{"n_head": 3, "head_dim": 64, "norm_eps": 1e-06, "init_std_up": 0.0361, "init_std_down": 0.00904, "optimizer": "muon_variant", "beta1": 0.9, "warmup_steps": 200, "schedule": "wsd", "decay_shape": "sqrt", "final_lr_fraction": 0.1, "dataset": "wikipedia_en"}
MLP neurons of a small language model. Each row is named by its layer, matrix (up: input weights) and neuron, and shows model dimensions 48-175. Each number is 128 + 32 x the weight over its row's rms, rounded and kept within 0 to 255. Numbers have three digits each.
A block is one neuron, or neurons of one layer that tend to fire together. After each block is what it responds to, as a language model described it from the Wikipedia text at the highest values.

L3.up171:098175140202094106191138083159120122143102135150095130142087135075148137126142073114126100186089106107143142108123086164117125134124188177160167104141156133109100146115108116205134087105150098081136075143152124146076192208207141123113201187156113106113132108103098102106135096086116076101055146143117158163110171122158147119156068131118086119065166132134150166152126116195141089117120
L3.up289:146174133175082148171154112146115160110151046171165112174158109061140116085157049097149081107157106139109145145163064151131139164083146125114119131110096165096089084150154136112153119108129122108127104114181094073055134189152110154141117134098103162100119173121154130151099097139142070066079131160183179094080098126153142111144084130120128126071156122104131110113186125143148084158121
L3.up356:163189090158151077143157156090143133125151115166090105131128133141183103114142136148070075144090102173194127162082109137156176142116185123088167121162131163158137088116142084106121175133181076134142151161141079104126110089119144100116126098090127140081093136105164063142077166091113104178147161162139158115095081155128102108164073124148192112125096114176114102121108156200156178080131
L3.up523:149139169155140110162098080152171177080147098144083090171118098094143144139118075152143156124093119091120085134106076226133105112124161112084168082114146165068073112160088078155110092146099113119122130139105139156149173099179077148141135120137132160147134128141200096103164114091147069083166148135110136148122118134087156131149143152162108102083196135130127135140074092181167145102200
L3.up536:160115131200130140115139094146146115101202135133107123171111119117143111097141109128146074196138149089168137205101143146121163081142088057113197127070181180142047166132141096074113151135153145105097122196115100138128150200153111085087186136098119136102094173126171123062126093164119136075148156095133154180071169085150156132109103155138142153087143112104119082115073159149118125123156
L3.up580:122157134203080112172089069128152118037154107175131103145136133084217095125179145141106060098136097105112154096104047157118171068167167058165166097114114145096175063138125134105119089129127174115115117136135145193100142132149106143139155168078135137141076177132145133113107103139101096092087125165137142137135075083096120125134053133192133131098142112185128125099116090140136086139151
L3.up700:134175154153064093129066156126113169135141149207087088148148106150150139129186079115101096142122102089103155120092128176108131096132095093111092099112128162082125114137164131144135167118160128062127160180183172111177130152146090169147099168103119141121162179149136094134065110110095106179139123137105148172143153145197112151131079098127157110111187072153142113122152127143108122079105
L3.up728:095199142143116104201090049152170087156175119149097081161111097093150075142100114109157081166115118127125112138149121192087108057137106086167109107181144169161117088139129141193126117120136145141079124150150136100188145124155140107157162117115105104094083157139169086078150079119109120093107106175149196149133142157085191118169139144098113150103136184156094114156119104119130155109121
Responds to: The last digit of multi-digit numbers, mostly years like 195|0 or 198|2, plus coordinates, postal codes and ID numbers.

L2.up12:119120079135128173097159111112070092170115124153152129119106106134134160071127151112104165083139064132168130103168119114157100198087126254129100193111114106153103131120144153094129136110072101143109134103106190129156163105121090122089105108105133125189125155173169112102150139133086144142091197095026093131120116090165157153142096123143134117105150117157167145103131129177142083145108
L2.up311:154167110152151161141133196190110171139146136163089166093105161099109091104081133140156129161180053103138157084104134116160146157128134175106149142090168113135142097155103151111150179087049174134152156038136157128179174129234129116173140064126072118176070128150123110138127116094120126142145114132115122154141088091126121159159092165102095171108112156139122067116110131126125110084095
L2.up538:090118066135104150108138061170125120112142137169194113189146113161136164114114086105158112096126173141100133114135138164138097096111171119111087148114098111156108153165123093140123119119107122106075177157058110165103116141148124082179174124157079105159130122131129198157137114101099082070095184122076111130141132091127125106130107118155186115103214186089127141147141082185117128114104
L2.up559:106163110178132178096123072165105135141159121116173131151141131137119156153057169092133102076106149089130179123112127127170150104103130169148125141094126130092092153135140084135131097162086164115155150127124127191121147109151111136145171090144197145137166139121173162137187108096062101153103133083082091119158102167170117067197072148077140184112120149164103160105085051137109134141105
Responds to: Periods after a digit or word, both decimal points (1.8, 505.5) and sentence-ending full stops, plus pipe separators in table header rows.

L3.up120:115131135121116143129068166123096117166135167122093142207076137201034076139192147101105060094182159116089180129164082139124099177095098110108179182122098091135123096106150109137122107114110141144103169117133114130150060139149158181148141156180150175133113129111107131145141103113089122155115136173071189159159143112109081152130187129100143103160089169097086122149088113104115113128168
L3.up272:117130159156102158124125139100101098112135095070108143116126134151162091097156170137175196092105101145112117155094120104076104094069098135119115134138168131104143104126075155109106181158100114039107104170154120082153179155085137089158126166075140136103155147092159139123174189148114174163116112166110153148124152117106116169072150093089160113124069184134084130122039101149119148153184
L3.up425:119115147136138139092132163154081076148084110105161230148133163072108126117120186122156101075137136142077141177142103167100153088117121134212145156109077107142179149141132196130118144132100113172166113107130152130086128122206153056175171159149168105137131130091087146100107137145149130134091097127160084102096106108096164107122131155154131178090159145114099172070122167194063096124131
L3.up427:070100135133146156091132139095100141103110116099134052135128108121131091091138128166183081144171139094114106088107124110100155184194153107097079066140167142139149138113158186102170118129098176096135135174162148125126135129095081133105103111136134106141103159147120120162087131111138116131059176068100140136118132116165140185129191121172107113175168083159130093090153143125169144147106
L3.up488:105127097139142101134046140148133149127146127124139148109106123165135131135113146150165113078170185112153102099109139175123163162114114136155078175120102185098176129165113160120186190125130114082087102145101138082166125113144080108073128174101129125131061092095091168144099160114172175163159140124099168107058099123064122139103145114165074150093057134150101171153156147139149174142091
L3.up599:131141104117130118143112121117140140112127121186112047155059101204183115154211099099158077179168125160177152071126111102085159142135105124087132109117162103112153090168167104149125117103117137098150123123135123145191083139116142110171141137093090073100090142098204150116137177141102127078087122125175166092100116119134123132153075094181097130133114128094173186048074099120145064112106
L3.up641:132119152156111149165112185142100060074080123104134150093172110120121049148132127106140122118162170080141133121111115138132086127113128180161044104129103164169162129117140183106113076158155147098148188141149124132136154126059158112135157138112079078074141169166121199137107153107191109139175185087117123117081086082131065184093128107126112099120082122142130135088154098160133120217132
L3.up750:104104152137127112093164121135128113114100108097132077112115116169092112131123141177168125092150076091169170124134099102137063142104133128127105131158125138157074094147178172123055115196096119127101075153147126162149151057149135148121121175151199105100075122115105165085121129130145161174137140120180153119127074132122049132161213116152077094143127146154090081122154193152115129157125
Responds to: Mainly the period after the abbreviation St in saint and place names (St. Louis, St. Paul) and after No in table headers; weaker on mid-word pieces (ec-z-ema, Cl-er-k) and table separator rows.

L4.up669:133089123063152142212095119096083150120086160114175075157128071126137096124108101165109063184115128131184139190180097117136084154088108140183113137109137177104158146168133148062110152136161174156134152179130125095164135104095153106128120178075124098100160128121133160147143166105110109120151158165086118079108117095163086150090087139133071135112128113136121124090096158177165079106133
L4.up722:139103087134134078157050108191113098121120093125128104108082064138130161105141061161117107130070145127094137129117083152107137124127143117139142106110147144155136126136154135119135159161142083134135077178072130148174086104156151096164146137109088123096148128100144197101135127155070140150149164130097123104115132124159118176049157135091143136083179170119145144111116077109084149110198
Responds to: Punctuation joining two digit groups within a number, mostly in tables, such as the comma in 48,550, the point in 16.6, the dash in 5–0, the colon in 8:00.

L2.up482:088151094134104094143134151141099159166145091142089123166142092072148113075119110100133120129107098186134158110148070157133062122148211095134158115151112129137152135196166135115104145135175090121135108151151138095146163112127139107112131138068082147155147115154198087076067122156080080161052160130109159071068128089160182121139107133124094113111133206159211108126153117073173130119154
L2.up589:113194155187094121160077125119140159125142107129131096114150150072156146116120105173175102124084121093089104116087104149029123070124074065169148125154101201096152142105145122094101136162100123177113168167122165134093163168135092103134145126141109102125139114115142111100105093128011062187139117094120115180106167137153156151135110155126194123081172123169105145161153108166100109152092
L2.up613:114209143178090152150100155175122139111133122178132141149117113113184094099152115117180084114106101104061166072096110118145123078108149060151189135120150123099104123181138094136109121130133117087111125098097135138133195171123146153122137156077113085105119133115105085141137119099114014178157158146117184124111105136137138159137081162128159144084199073124119166138153147125107081097099
L2.up697:145149096158133090167114135132129172122163138151116176154119135101151128129130107067161146199123083138074086095160145142077100117158128132206143113096124138127129119187144166168168147120142175113087083162156077147115134103098143113084166056111149120089145099145132137137119082101122115169118196115130125163113178097208119110181063149096142129092162073155117153132149107144114087133111
Responds to: Single-digit tokens ending a long number such as a year, ID, ISBN, coordinate or code, e.g. the 9 in 2019, 1988 or NM_00100419.

L3.up24:117132171137146149119061085158095158136080097088129170112186080078124138168129117157167110048172156165089108115154153146129130150100157155119192153102081144092092177161199139089112143108054169204118195104102085114129093054150178102098115099133136128105164154137094147138077067144151138134143098147088097174162136146146110152166135185162113144071169138086139127126093109131131080137137
L3.up52:110141090175122098101079074111091152114132115097094114184139195063113069072143176130118166132178159073118143109159093170052095141174134110120128138089124131101149132102114144168158054136159132177159118119111112114108198133150173132096162090124173108108088109154145144189121057168160157105170135111103113142190126162164169140136104089149091144108121070122080058105180134105144142134077
L3.up149:108145074127166079160082108060130086135091125079146182142106169191120165117118107197164143169189147140126054123148152133073104070128120124121140180112131125152117128106170109142161077154202169111057131119091104138153154171141149134079150112145179183152150137186088119140139146202101207074077143121131129105121164145087088164105155145137107106139118085119090097080112091113183174087083
L3.up330:167102061174054126120111121108143102113106159149100163156119113155129086136121061135130103196131136139103134088090181169138123148112153201114082163123102148098162096138120175140090168096153151182111117102112118124135155044068061146126120164137127116105170141147160109116156175203144135102197161066179148117178101111105082141124191121166096171117118145089127129162092085167098124126148
L3.up435:178117126147119183150091141073076136101145094099075145135146148171088109081143124092133183164155149115078114141168151148128133151165166118128065152147106098098200101105128147157117108099163163113136138197147182110151177121164088103037156144084145169137161116127085133126093157143054114140123183035123097135099153114118096108125143074158084154085152126061102130184123146147185121169081
L3.up502:175165129153080064185114114157094149159066164139106091138153136109106150151117165129112143197129105131153127162129151184089140183167150160111134127120161123055119094086101159145119146070102126139149185182143135094167142078093049149101137111132117111127093170080164143121087118137143139145176120111052131115101152174088129117164193147136060174084124147128147111194183061138119094119110
L3.up603:114156118179130117137082095096172177092115095145098050118184088118162088090143143121132155129119110105136099142073108179082119126133148160112160166118153135109159080119153112175119139119156181136074135161126138138152160107124113167165117162076137144119121111113139076048121159162070080105117149063147149115123131150108115185176142161159119116137089130161100097132170106160136040083103
L3.up682:165106139151101091130175130113093155152166101140107162103089155130109195146171118125133172131122097186108088112077114137186152157120120104130169157151083150096111112141154129134160128099128176149119176160148115118043151123080105094093121073163137162112162072182090168161106106159149124148104163079105117151148124108136058113110080143151098130065160143057125114085190201054138080193119
Responds to: Country names and demonyms, often the final piece of a word split into parts, as in Chile-an, Yugoslav-ia, Belarus-ian, United States, Australian.

L3.up182:076163153121105156147161080135081158155099147151140185137151105142107124179071074109166172130088099133125161123138129172121097145090150074109104069136142088163107146127140106083152109126119123170150085152125157156122142126144116157147127136116122131193129134137119070060108149146173051131182077095097146184104141220124145132137109168161138105131060138138103186172085096177138116133184
L3.up373:123117106113099156121147124155108141131093183186100135142093097143081123165057104082127107176203110144087111102064115079154119133112178196151090160150131154090152137179126088148158094139134139093167099104210128165171097116125107140166155136047151143122171141101145121153140177106129086077096083142108143192121136164138111123046149112179103081124123098172161182104106109177176119140109
L3.up448:107166181098180125127160133075109141150160132181106062108182120151110112152123146118050106061074108118158093179142092161122159135112141181114123146111161116158113159059155134158069182106111089101126135191133163117197160089089128116123135131086095124118141104175106122150140169148132089156144142124106117154155182115134175155115096134120100120108135142143117130130133031118179159123147
L3.up469:063137135135126114155175090088133164108100104179188159099161092107125132115111171082119126172065078148136124117098151134105080186141122125095123124140166106127136078118125115079125125176078120104125097111110174115132130142116204138127196118044130142136107114114046170140116196124125081122093101148072117129163116142138109162061141140130069099096167103122093156129134134159078128125193
L3.up528:116163158163090092089118156092140162135071177126134132136085123099112162147090114170144123136088124138131119091077143146150131240108090161164112086157137146100163110121108086098093090112176172155167129098082080074133109117149138110117216096135157084132117077190121165047117121101185143103167131128112132129165123163074095118098099123130096097138163139090105087093104141093119122093084
L3.up551:107133167075069140130110091112117059151109100080186131080137110109100157105125118137081137167125156102064125106144124151092128219156154105141150146113158096162101103162172162166074148113131200189148118147145089151093101078091143130148096123083093142117122142138117135187189103119153115102174124138047092100133117137164123114148123152097104110098111146120114100128153142108140123103180
L3.up637:053073126156168122111139132126097149127138179167100144122181123104135117135084155177118045184160119140078116080170106126086173210120079165083094201164092145174173107095134105115180126129080126103146133100100098114149138109141155099131149099088062111143140115077102090086133188126152148104122161164125166201139130129164183106099080076172125163139092208127134122101118175107147149098131
L3.up745:098142092126151090133117099124090099146126108145081124120103140145110171161141181104061069179117100201099164118100142124112098097129197101106157137098135162186134107057105124107088148111139139151116172155134107135177202140063165163220129126081098089166103130182140163127140157121127100169150170146140175183086126095146073187079122167054134136133106109110154118132083142120128140065107
Responds to: Prepositions expecting a place name or year next, chiefly "of" in "University of" (University of Illinois), and sentence-initial "In" before dates (In 1998).

L2.up39:127128084168129137140101154114123131098133140108108197145102156136136107150108147123112125209089140107109104131105148103136088082172149123133082195133112158061120126159138112160172103163143153174145150153221138128173131150186100179090140118186131180110116111082145148122168126154117099099128155078127116094108103109122095137083138158130134127081200165118061128130193121135116131091112
L2.up186:162127052178141155143142121077113144117119102081147144176118143147134091105109155154133105116159132156107121102137159113170094142169124117124089187142093141057153138112150126145072133157140196185161153132139107155206153122059120121116164129159049113113074178171082148139142163085133147125129108083114147150093142127110145107086180136143201117115118112086089107098121143150139126090183
L2.up298:178129135137123134116117094064135159146133161113094147190169144142109092169114147140155100179166128149106156083144154113158167137133089107132116133137129148057145086126171122110105097098128190131115143152109106144183140118124142179159159122137108142125165155116156114143184122115129171123147066140125151112055122175077152182135124063181123142081108094052108074155138157164097096116178
L2.up567:171118089190158152136104143144131202182105086100066120129149153137164150115119133121119157121162097108120139098106158139114095146160123111124063094041112166133140059130182152108190150131097126159119136158115104151251139134162198124099089102102152120151097118145089124118152151135137128110141119155108099084113100170105156144181130070106108131176140098063082139086176094090179152045129
Responds to: Country names and nationality adjectives, often just before a noun for an institution, person or event, as in Israeli aircraft, Polish King, Russian invasion, France.

L4.up461:075116076148104053090203098108129087186119126128131136194146168081123138166139133101103114090128129144077170098195147094151135117147125161117151111117145122145120108124114148086177087207096127146088178117071118108125172090143114069130165149084163083135134106131128126118119127111154134080146123188176131191163159184082116099106072136141094145107086128108129110135110166129136101199111
L4.up524:096137136140144114070129095143067086128143150146126082175133137121142088191120119134126146104173068154160105137154130152086146082148051164129155135137162099128159098072107099114135089096175123169105165120117091087092062115153126094136147071154144100118156093164212173126174113124142179145165140119088151041119126158162086155110128184177131136113124163104116136110112154148135086121090
Responds to: Capitalized In opening a sentence or paragraph (In 2018, In the United Kingdom), In- word starts (Incumbent), and tokens in table/census templates.

L4.up314:116148089177110080089139145093111048115092086116104139131130169129129139121071117110096136108127085116141117091145134147154144158126034092079155128143159091127173166140163176120111141140132122117152165136097144114095125099193139152119185135170142098158098156124109197162165159099171135133132109110120167126106104135101186150113075183171118107110113082096066096181109079099158150111106
L4.up541:120107154142160140118092161119046092120086080127116164113112161153133200124132148161149131083084092093160144137149122168119116076161075080134130117101089115135165110116118158149090124133139113121172148107147124101153132087118141123085174190145198172153095181142163157123150180110208118158129111086146181113106138132080157133123093173093083129082141109122115085146069112093129168111078
Responds to: The first piece of a clause's main verb right after its subject or "to", such as he 'g'ets, 'reve'als, 'stopp'ed, XI 'beat'.

L2.up43:097103053073117059097099115171167148113136145126131125160145112153138146151151164042107110109058201117172109080170158079159146117140148145106155147153126148145106180118125122130112120130106099113114126169141151118156094096141205134187192116155106085101085132181147114099149138165105116103114104118145150158125123104119149189166102150106192183134138102116144148116090095154137093057082
L2.up71:123122158164114117113093085148103089136144141137105126100112066135101131168173205133131095111079187088088085092161192149140134141118137159156118103133100072127148186159110103147147139112152102097200090188098160101109093107139156107139137173138156148126050138089103143169143134153196151185094148141142108128129126072113128137189107136160139117111155178088054106177189095115115187094108
L2.up418:152103118186112101133092079122175087143122108148074193148121110095133098116142140124115162143056115114106118171084152171114102128100082121130131156136146170152038121134101161096069200107108152101148158206147151138091085120117141149151081141118093127115131118093111125113146126104103113141108137139116134155112140117141156083211092172165114173100160079085056146163099135190136128075156
L2.up738:136094119155160144149094128172092191146038108150058132203089134120147039129142140140113091134138118091129160126097170180111116130179123067110148089147113113155164145146191126155190144056147099179171166111128123109083099121075153184094192150141192128100098092081096085126168137122106168136129119124128060138179155123109106162119139184147133164163143127137147123131082128110093182146104
Responds to: Prepositions and verbs that link a subject to what it obtained, mostly from in graduated from and received/earned/awarded in biographies, plus to in decided to and according to.

L3.up10:104158167162126130075091081158128127116113121175122087084174172080102170133104161138135197081112129097127159132175147137131095099191092155081166215145187140089150125186149161124086107120110120099124156180081130123089102122123135101150154136120083105161114154131130105098137116150109113150119111092132120199129101127137122106079118113158136149116071129125137168174087141076169098151124
L3.up14:102095177140168130107118074088088111094098095108103113141100182116113099157118111121119145109049159097116128183133126155141122180128121118227115160067169050143133135168199169134150148109171050080140085105128109105154106126131131170151173130123154153127184083104081174147213121198140133185162143082105090132128150128144092096092085178120132109096082111165102132145102072141128162145156
L3.up96:108126143093186185116109113174098130083129060150123157136124107155112119138135115081198155112142142097135182113151065127109132149147093060164125155149180104131136138115117117145097139155104119132149153130151110153139121125149171090102173176111117159156161109116160133135093123104121164203149123167153131162125121172096113178146115159155079132184140200112120126188038108084133152118134
L3.up127:145130065050152169100128116169099118133113084123137129133068176159086215129074146174161125149121173074085198100157221117142101133120141129117129159175116135149037122169157139133135067149139108040160171144120122143151111105116066141106160149122195141138096055076119157120127107154104155177142114123103162124184149156144137148117108145122091090129121198089127081141124140069139141102114
L3.up158:124124163136116114138107131068134139135138141147094110097122166144138149154111101048120122112094141153120147148121117180088167129113209143121108109099095129147155203221114181132113140142166171141186170126106134166062140074119095131030148119142156180125084206128051116122129160093085158113170110136116108175137137161133131095159118133180126158107201160101130152144146132113093150097095
L3.up215:119120168080110089212165167154117137116121124094110149109091129148121117120101125147142125089106128145113140153102086150147078113131103148152168126161129061105174105117119147132080135140186173141135120097047121114088099137081172042093178202156108094123047164134102099104161139117149152206147088142178170172116129099122171133119108112183110089121150188099069116135180161129078115131113
L3.up306:111103174206139184049115103108132124130131119140141126101139148143133043124157082092133116104097110085118169126161078145127145163169131087165151102133107116130146118090155094146108143138090096147106173118164180133157119128168065144090140104095119156175151092122125163108099137115140117117151143142099110070073217115134114133109109177086142103082115133159145137138131116230181070123225
L3.up496:153141122123139063140074141132114151093102083175099110128105142201103045116088190109176134112140110111163167166082196116090121087138156086108128073081102068113205134132133142146142124176098095160142135117167148133166137132075148074132117156112171138111140115152150123148120119132137136215113100143141166175093109133146112087081122191165124147153114172167151127093171087085112176143117
Responds to: Fires on the first piece of a word where a verb or participle is expected, after to, was, could or a subject, mainly 'st' as in st-olen, st-ormed, st-ating, also can, help, set.

L2.up5:126182139057102137060155162109097037141067191114125180142100118128122148082132134080140138146134112095165177158120159112135155167133121143186136114105089143094183135155093155108035147127129103111124081158076158110143165112148117158085141152116082120151118162111137161140159167114151099138128124133160157093143136114125085136155096086142124166131136136107144097084116198154124141078126
L2.up354:128132140159081152077142184085087159121122095125125084105085080172119165076168141088117165190149151091161193149113132129103128117081097123082122162069180129099147134138170104101126172093104125148145112117144120163148082112104139114151069066116097113169177121117134100117167146138151126120147088088134090169090159083150102106113154093209136147117126127093134135059154082115107116098135
L2.up483:112205175172090126145142176107101132064084144146160139137120135139219096063169151095125104105164119133105188071136089131128143126133101114095137137117106125122159101125153139105093201179127135068157128072113134112138154118142091178131136132079154077176104083101116098135112091184131111163165136104089100119126114102144101138150139135112175139126146098091100183084098188091100127131121
L2.up610:107166137099110131136154139082138142075108155119110096117101107172112102120136246075155130158181129128110161161156127108134118103187156084145132085126101134101161119146139169114113069108172117108100094130078194077136180145133120111147116136123125153129134065123143165165152087123140130128168108132090131098110137132155092140132177199104174096132159150068116115093100180160129139107151
Responds to: Periods ending abbreviations or initials (St., No., J. R. R., George W.) and letters inside capital abbreviations like MVP, IP, PF.

L4.up232:099184112142123185132046101123161125085197078115095117148096108108172128142165146078114113106125126108110166126066111150133133154174081049103168104136126130153083060101076111062063154147125181108104092159130111103104103108159145125130175099147147083086166138117126113154126125137091145174167121148107143110078154140164150154126083081079143168130139136088111165126129127133167090119155
L4.up557:106157072179185129090149137094128094110159174112148103187054083099127135172095099119136101176063161142119151117084130150155110107159115126148145072152118076174159142172160129092133085154112145210084119111094134123117129101101149141143138075178153167087145106118156136155125094123096095181133071171100183150160151211135085125164073098129127126120125159144155184149077103091183021103101
Responds to: Trailing digits inside multi-digit numbers in tables, census figures, measurements and coordinates (1,77|0 mm, 1,26|9 households, 52.3533|3°N); weaker on hyphens or word pieces after number words (three-month, two pinnaces).

L4.up328:144124178115160140138144179104078147116088136075142136152136050191097167121142145102149120106131136151110153145154094168108120098187140136117080176177060076099098165077091097131065130077114163122112162154128154100162078094159162108175121157119113095120174161134107138128130148113115073135169148115145106124101195085186148134150144096159021133127176129131152149176144086122102162147103
L4.up564:121148188135201188164172206077080114055072139187123162156093140133096119152105141076120110078147130120121104123128107142137126088105178130118117116106094082110155163105103099114192125121102122157103166146110119159122143123174116146181159136181118133154125138043142057170152138085156059105109151189127177147103147148122166134124140118104129120172073087129121102136126097179096146159137
Responds to: Tokens whose next word is highly predictable, such as ″N in coordinates, of in population/area of, had before been, table pipes.

L2.up128:100168093109131124156130123062137122121127128144159129132116096117093073100130154068136176177087100104085090164114118146146152160135102108154082133128128107149123061110171082178116159106101138128170092146122122111134193100127141126130168082122100187160106149064105158110124193139151115130201117105111165138107169115122108142133109128116171092051170170117107124124152134145133177112090
L2.up334:198170135122133093132105079072135166137075125146135084112154139126112146095104117188136077113151144106126082126126135135155117163147164155113185126045094137164163096105160190137195196108101132114173163122115090163109137134089160118141138158094106145153101101177174116130175152114140081146249184138131125138143142096125150086095121124154112094171098122118116116115112107147163119079105
L2.up439:186134132110136140134116114139136105089102119161163041144147107197110155118094176105116144128102123123141130107129117144117120151101173131131109111189140109093180163167152099173097096116110118078088122148156142121140128146170168087173103174137079133126103107141109103121120113072109103104113169105119100142126143108160123142083106116142156141104092155103100067148106142187147099056134
L2.up676:116135116109153128118154168060140118132091138146167050141144060137082162134115151116157144143138106122121159111177101119097145154126138178100156119121180172145129090134145114142115118104123079051114107118098115143211184125112134128105172218095169147176118088140180158126121174105138081125149113075132151199183122139132067141082075106146135132142115189114167048146117126153102128117120
Responds to: Prepositions like of, in, de that link a noun to a following place or personal name, e.g. city of, Arena in, Remy de, plus name prefixes Mac and St.

L4.up52:122163120146155131122146161156111129174103096117108136181133183112127077114103140091143168135117102196078130089133153150136159105099195104189187124159108074095093118144155129182137144103196132139090105104181156095123145147102129137161194124117180155130167063140107169088107128157093174109137081150190132153171099231147177148161105109058138113125153146088096179107111111180097110130107
L4.up512:146104074143051171145100145110145104088070108133145105154104209167125108123158154161155191114156131161123104162156134147103050134121164084143122108095111096111116079097165084173153120121103116139025123076161136118131194138115119139077124103117146111146139098133072203110114175126128166099191102167117127159181192194092110110134110141165172129143122108105074094111156163112123100078125
Responds to: Middle subword pieces inside proper names and foreign words, above all erb in Azerbaijan/Azerbaijani, also ar in Bharathan, and in Alexandru, zeros in large numbers.